config = dict(
    num_key_value_heads=2,
    norm='rmsnorm',
    init='normal',
    init_std_o=0.0,
    init_std_up=0.0446,
    optimizer='muon_variant',
    dataset='wikipedia_en',
)
MLP neurons of a small language model. Each row is named by its layer, matrix (gate and up: input weights) and neuron, and shows model dimensions 48-175. Each number is 500 + 25 x the weight over its row's rms, rounded and kept within 0 to 999. Numbers have three digits each. A neuron's up and down rows have the sign that makes its largest values positive.
Before each neuron's rows, "fires on" lists the tokens most often at its 100 highest values on Wikipedia text that the model never trained on.

fires on: "im", "sub", "inter", "dep", "p", "in"
L10.gate316:561515532530497531493489519512466507475487476526435502520503498507482509520478535520517502548472481475477463535521455486499499476535546485506462492547532498491471534472533501496471511506486479498472505509469484502477524482502522493476465506468541484514481516460493512495551512461524484549526437507485515473481498519495500528447508514496509511531504509500551522474527483499568482512480
L10.up316:502472491540462513514469500490505520477461509507493479499535496500507455507483512536499514515471443480503501488467514486529459503510458520485459506513526512522536523499492497526528491507508459518464489490518488510509481515487535525517497527466519527503523487491519546512485494493455495533536493489526525524486480510475502502501515552542466518500492482515534572541475522518494491525462

fires on: "an ", "British ", "i ", "ican ", "Chinese ", "e"
L5.gate518:501492493524448502480522491511533510469493546472495468485495464554486500522479491445507507513548499467499463525490540448497497494502524505515571479448455562503505492505498472469482496482498506492514478503503481520514516505481504506469493470447557541482503462540525544505499519484490494508529529503506505529450535495513470493473520497537477468464507497514508478481495495495516500496498
L5.up518:506488515501512536456480538441509472477507490505494519499502514520467486499517478529529532518474479506492529500494472451487488503519467470463425498498495492510481449519511540532474459515486511499487502488518505515537485522530507462489453525470522492478565516475510513551544489525509516556479497508464489505495512513520449513477498512479458494545527549539485497517499454469517486466504

fires on: "==", "c", "(", "==="
L6.gate416:498466547530473527497471495496494491510517534501480493491496490471502480505478495525493534498497520527494511501481518536516534479478535492489508527490473521533500480512501495466514498509498523446502551491514521519498466524450543506487524525499483491506530455515495507484492481537513456527485507491501580506503472460510543506466453516502491533484482487494490503513495481491511515513512
L6.up416:506474505491486497516540463477494536541506536498462524532484496510492540543524472495493516504514515506478537531479491484547503474499558519491494482471480515460481488463455505493498468561489480539500513461522514511490499483471542507481525476481448501516487488472546517502512528522498472488491479511491520513525508476487458476536487501489512481527481530478503511530494472470508560492522

fires on: "af", "Af", "dif", "beh", "suf", "off"
L3.gate300:538517521516495519474521521505475524479522544453498494507452467492495526484540476494472484496503491502471504506458519503486544530490516494488494487460469493481452482556469545512482529510484522538523524482500533517514491493477533499528498507535536497460533498535496484501502473468552503495514467488535510483507513512472510503528480469483459507538439505459501509495512499481544487527514
L3.up300:536506488507511486465485483523494506503493516492470494454487471478515499524485494459526494479521463482496467521456515479496509500510513487493505460460495453512513511531492499474540544540495514506518477512506507555504514511517528518502489523533517490473480525488477477481464501448527515481486488472528509486486484507496453510522511465492468454531489529528510536462527470454492538473483

fires on: "=", ") ", "by ", "known "
L10.gate104:484480513494492499521515516493505526456554502501488472488504492514487528488546462490504504502422493510531482488444472488494501500532556485498503479500495468459483478494468445479535471462512491482566460507524514502481486555478491472494527502456514539523479526478525475530486526494489488523502484492495544446521511489475488506506476489495503502540481515466532501486530527502527493505479
L10.up104:526507521545514505456567506522478526526523508518468457508513499501524503492501471577495547553458489514499481531489489511518480484550484486488516500483492511467557466514499504503487494487523520541544484540493483499496496535463482491485506524486469475477502503507502514511487532547484503522545532545531496507527504499516525518518458505459479482502466499495540530513553497469493540483520

fires on: "s", "o", "th", "mon", "t", "c"
L3.gate369:469536476555492527488523517457525521499503523482474519507497525492511508510532545543493508493509550517501516474535481516487482523495533491537505497444526443518454446501479545468476542489481517479518520487492512488544487502501533528526542499511489525471513472498521498488522509515499556477513497490513509482512493520462521447519494504586518504492512500492536494525452539554508493506524
L3.up369:532559491511480528526488526506536493505483497530469507498455484547454504517534473459483485493487517510505473487513532490465490534453501532507513485481515509486438482508505533480477503478506517511528492479508489490449493491527516459481496455492489484507505510463514460477507487471517491514516542423481525493555512485478543488486447525521497455496494504504513511490497510498513519506489

fires on: "at", "On ", "eng", "at ", "li", "At "
L4.gate1013:459514510444472506512509511497485475473521500523475538502488501482525523502502471450506515502542499470455498474457458523493508465501502514485534495498490471464489451514537514514499484504490495516459501496480496447497517491486511498525481551512502503498449495425528514518480507489514478502505517532514516503484473509482556546493497555504525519485470496525483511503527500503525503521503
L4.up1013:476506469476532489514530492531530503476485523522479469495454496493489529484484520483505510531484540533502533475460510519482511458523503519478502510494479502544525480514485499533501502545526492504548460511507468466513481529481492480494500529529476544505508497538485558507513494504499489505541483513504532474475506473468533510474482544516499518476531552482476485502492540515523537533513

fires on: "Br", "r", "B", "23", "17", "g"
L3.gate843:517519521504523517485514478530484493500524479472504544485477499489475467499528464509519478507504521482541541507527518476473511500532510523504497519482481488565449499537480510507503497471506496517494490512507500566522507492469461488454534539476498480525492502539470502487475515473515499525534498493458472502514500475504447457490500530508484526527507504467494547453495505517474453480508
L3.up843:494488536553513504503452518514500481507465444524534516512519495534534446470511498469486439494503533486498541518471495485526467501475484501527459503484481495483526507497509546488495533493502474517513546497513490495499465523442509431501549525527517493495495482518505506487543478474485511530498486478480480499520507464508471508520521491482478504510473479501446475519515476535504507474520

fires on: "an ", "ish ", "i ", "ican ", "w "
L6.gate8:514481478487469507488476482530504474480492541473494447515461510462489499482513506521506512508479486482518493515486496474493493490564514485503506455478509507462525502519543466500497506484463493546501512475495465540518526506507511505463510481452546538488492494527500474552471509467485475575503502538504459502452543463521464456491493488518464492496507509515502474472478464506487498519531
L6.up8:531524507513461474513489453488510488492476498497527480542475479483509492485478536492514498518474530493532527536467500451528469482490485496525509466483540508494489463470485496539481496534471496499471490520493494531529495458512516507451500468461509515541503463523496527509494527473450469530490475496531474479515504474514504509489496516484532463508445520505482519538479473514512494498508

fires on: "up", "war", "Up", "down", "ser", "War"
L2.gate999:531500500490496523520540491509443478473531528488493517514493529523491531507512497507516483490536447470461510503491518465456492527485478512500502534540523471469510567527485516537520492481481445546507510559466534496502521515515466533459537480510505509517454476491546494527492450487505471524502498480491524467524511482482504524494527492517494513483467490509512492502488479516490488527456
L2.up999:518481517455515500553546452500512491522489496509473511523472494504503516518506529508539509499583509471494511489449500462507495464497503479515479515531522523488484476535516510525480511516482487537500457499557478510497497525485523520524510512489486509488504477545499485471495453478502453498473496465498456508506511491516492482517436479478466522464535514463523481495465507441507509510512

fires on: "–", "ic", "r", "lim", "consist"
L3.gate852:511518473477503540506452491508551523515512534483476475514534520515515484488490490491560465490499501476490499491531462514509507461457561550508494482492486502479509498538538517474510533438545469496520509529542507462473486531504487478534511522475474524498477499506522527484495511496476473534511488498517462472482472476478517498550504520540511476488521452505500571510507502504509500465503
L3.up852:523469491464492526502518525471470519518520532497491510474482509481459492484508480515522519489535488468519486521520498474505466483516519528488546521501502519485463484542522510514514483493489503507511495527457508492498504460506520498497493560482496487504510492524462500481530523484521476509530475540491547506505505463524534523504418520514469513471537528513473490454503513490525490483528

fires on: "3", "2", "4", "1", "1 ", "3 "
L3.gate77:551513558464469489496476565521483551495550516451482483519474487485486453436476498507497512464479542525460463524522448512535472480521535504468479449484470531492517493536494515525464505525509517493502581494501468474482517518493456545493535503497505520554522537463492493486490486496513493529506521497520529499520468490494483511472499500480474496518510517507508504519481517503504533494454
L3.up77:513503532504476510484503492501470534511529488448520468460521484465531514444491482495507499481498521500473461518509493488510481520524529501465462528507504535522475515498508529516434512523485500508486544489561486471474459529497492511523460536528553530506495540464491480487500441525532475537510487508518504502462496472427506510465496468507501521485520473509486475490448521509447518508510

fires on: "in ", "as ", "by ", "like ", "on "
L5.gate366:517509535513482472502466512541468495523484532534478448565510510509543477495469484523462483494489535510556532531452529501506524490515516461532499506450539458510505471490484503521529513527505509515491488469468542559477482511535483546500506522564491501458479505506474499505507517496528467526499487485496501499498508498524497517514463495439506514499505545544405455514491536491469495485490
L5.up366:513459453485508496481553512510511521520501519482491506488506485547492526488490502485528483469444481508495528479465531475519484493477509536576543471507443500518479501438532499509554520524503476538495502516496479494510514528502483472501504533506498509479490455512491485488487503477485531473505512468481489502508509520508481485503502474490502472526517476501492509540523496524483570527520

fires on: "ic", "iv", "r", "ad ", "ar "
L4.gate763:534476499495466532499489503541504511464505584545464519513473555490502509464484498531491460469510495512468514522528490537502516473481512477521467491507508531518506483548479539496517487468532498514507483494543498474521470517497496501481495494506476497532507504527504474550506511485468500515506414483527506537487511528493535481493482510534487500521508495488489487530496515506489465507464
L4.up763:463483496484531525501499536552507467494483482466495534507480521507453503499544503531460507501458492502495493463533530469482477482501483544450505489473550512537503467476526448524486478500513481454494485530480522464467492461534491510487521526456478454516505529504507496464461498497526471468533508514490528506462472515518484495495508507509464489494476473492503492464514494510516514499521

fires on: ", ", "|", "-", "ri", "l"
L7.gate885:487478498462491488464518494473484495509495482541516487523559514517514490506550471508529429453475451483509554499504484475532527503472458494486523528490487428502516480453473538450474505502521500513530464472465544523491562508488480468509487502496490509476487499547525496499496512525504493492463487500446472459507534530503513469480513515499514494518461493531500504488532533480516493524467
L7.up885:466505508526494506539497528507497488493435532540434493480517479483555495472484521496508509457470523466451521459516478521502522524496530502530463526524502498516511509510533515466515565489459494494523510518447546517487496496526524555480504469499509491500495458477524504485503483518499473474499501496459533534516540481520505516523540506489492514492524524540452512497474488495470477465525

fires on: "c"
L3.gate905:493512541516483474503517466453518486483523514523506508507516474480486561517512506527509498476516481511524491500487452536512487498478527502507492543460522458507457515514478511473477504496523513516498513526524489488511465500507489482506515509486468533503498502499484537510543496510521485570494518514489482537485474515498483517488484537499473548497510532466549526531461506494487537504477
L3.up905:521515468497455508517481487532492504551477483525474559528512538522472501519508437491472492508512474535531470530529534478498497503470514494492467472500502505495537509466456511487524455462512527492484478467488544507479469448523528490490489478533506521517492491502517501521487536495537503474501492506502482485526488487526493508481508503499510473505465523467507499501550521480504519470492

fires on: ", ", "and "
L7.gate542:482511511480474507479496509505502456491497478489481561525500502478518497478457533495497511519521510488506491507510549500503510496489511477501522531509542476473482491465501514497508480512469539486514504478495514480490475525493497502479508474479533494502513494579564505489457546513450488518525503500478464467522490507483508497512492485533537518453495518531523490501507540526514461448494
L7.up542:500539484482514473514498502516516539476517510463531505510524534469508494541493476495499493514508510509497468513524515518511497512462464466489507483495499456492513546531475556505471524526520489540485537482491549464485491510538503460505505521533538525517528501529517515464522534479510514520542503509511494527505487492470472491510485483519529510489502529495510505470435502564466475491461

fires on: "af", "ib", "igh", "if", "dif", "f"
L4.gate359:555489490476490487444549524524523515492483540478506498513487509473495523535484480513493496459508504502493467555457491488502502447506491477475554475461513475490496535487466512511499524544533505521501484520444507466523487523500507550554459492505474541500498497547487536516498485480525548468495487495504513500463480498501481508501552476476518500525516498499486467447490482485465513450543
L4.up359:542518498504526488502475504519465499491529514490505571482489487483509531538519502530539493484511531514476499494455499463483486489513511480475498543497530551508491474532459516512501524488526483514500468536469488447481515477504511465549487502517541470496478549529467487508452489522552521486496491467517426505496542489507480502500504502515489507500469506497501487471518533485471528396482

fires on: "c", "San ", "b", "cross", "ign", "continu"
L4.gate377:521481517534465473495561488506469489495478481533476541516493544480453500547560475476506526531482450459511477477501472493516529502500481522533487523512513484503486509493469513531507442501506492509511498495520520504457491483513497498461555502500503528496512497547478510507466477512504477497478548485520541507518548507502492510540532505477517527493513478485525509507477509506502495475510
L4.up377:497527505542473443468495515497502492528484459503483487508515510472515464541531454503469479459537492509533541451476499483467500498470500510499489446499512512497530488480469527480483490503495464516507497472527493519479521498493513518524506502528478551509495492497480514485468476502501535482525528517514492494529507488484448480510528488470474474482491511444510528466509485487529510526509

fires on: "and ", ", ", "or ", "; ", "-"
L7.gate7:511535501478471492476520425531538534513497478520471487494492520489537454510509526556520478518511494507519519504502503500495489500517466474482531519497502511514516490454465542519495496503505520509498498504443498499515492497519467475519486466500509496506471486531514530487514560510507521470478487525491427462473506460474470508485534519532488508505520503484525500477444508534492493496517
L7.up7:531506452505506475553477497505482458443525506466496476544477484458558527544495513498487443485545517511462514438489513520492551524497540494547462487508459541500550500532499518503474527516488526503517520480509514508502521525492467506461539541501495505495500501487460471520482514485510516540487519506521482501515494519534496468554486494481517505488494525542487500473478486526499510501509

fires on: "ach", "than ", "ian", "as ", "ore", "bor"
L4.gate355:445501519473499520517494504498475476480460520494481486508483474526479494492492490511518535496425484534477506515495506509525493529468522491512517482527550491477483507520490473513536482517504473492565501510513492491461496477505520485483525501447480477486505534491529464484489512495478492512492435537526468476505517491492483441498512486514508528515509490505512496513453487526444525488538
L4.up355:508519531492521488527465542468516498453513509499466479510504508528482478507491522521518488477482472485510556510507481459497532517420542582522531504555517511497473477536506459496496506548515465480518522445519512495503497475525514494481489485490508537536485543460467474483462467502484463465510479526508476497479513508532548473493530541504512543507481486549495498492465538486465497524483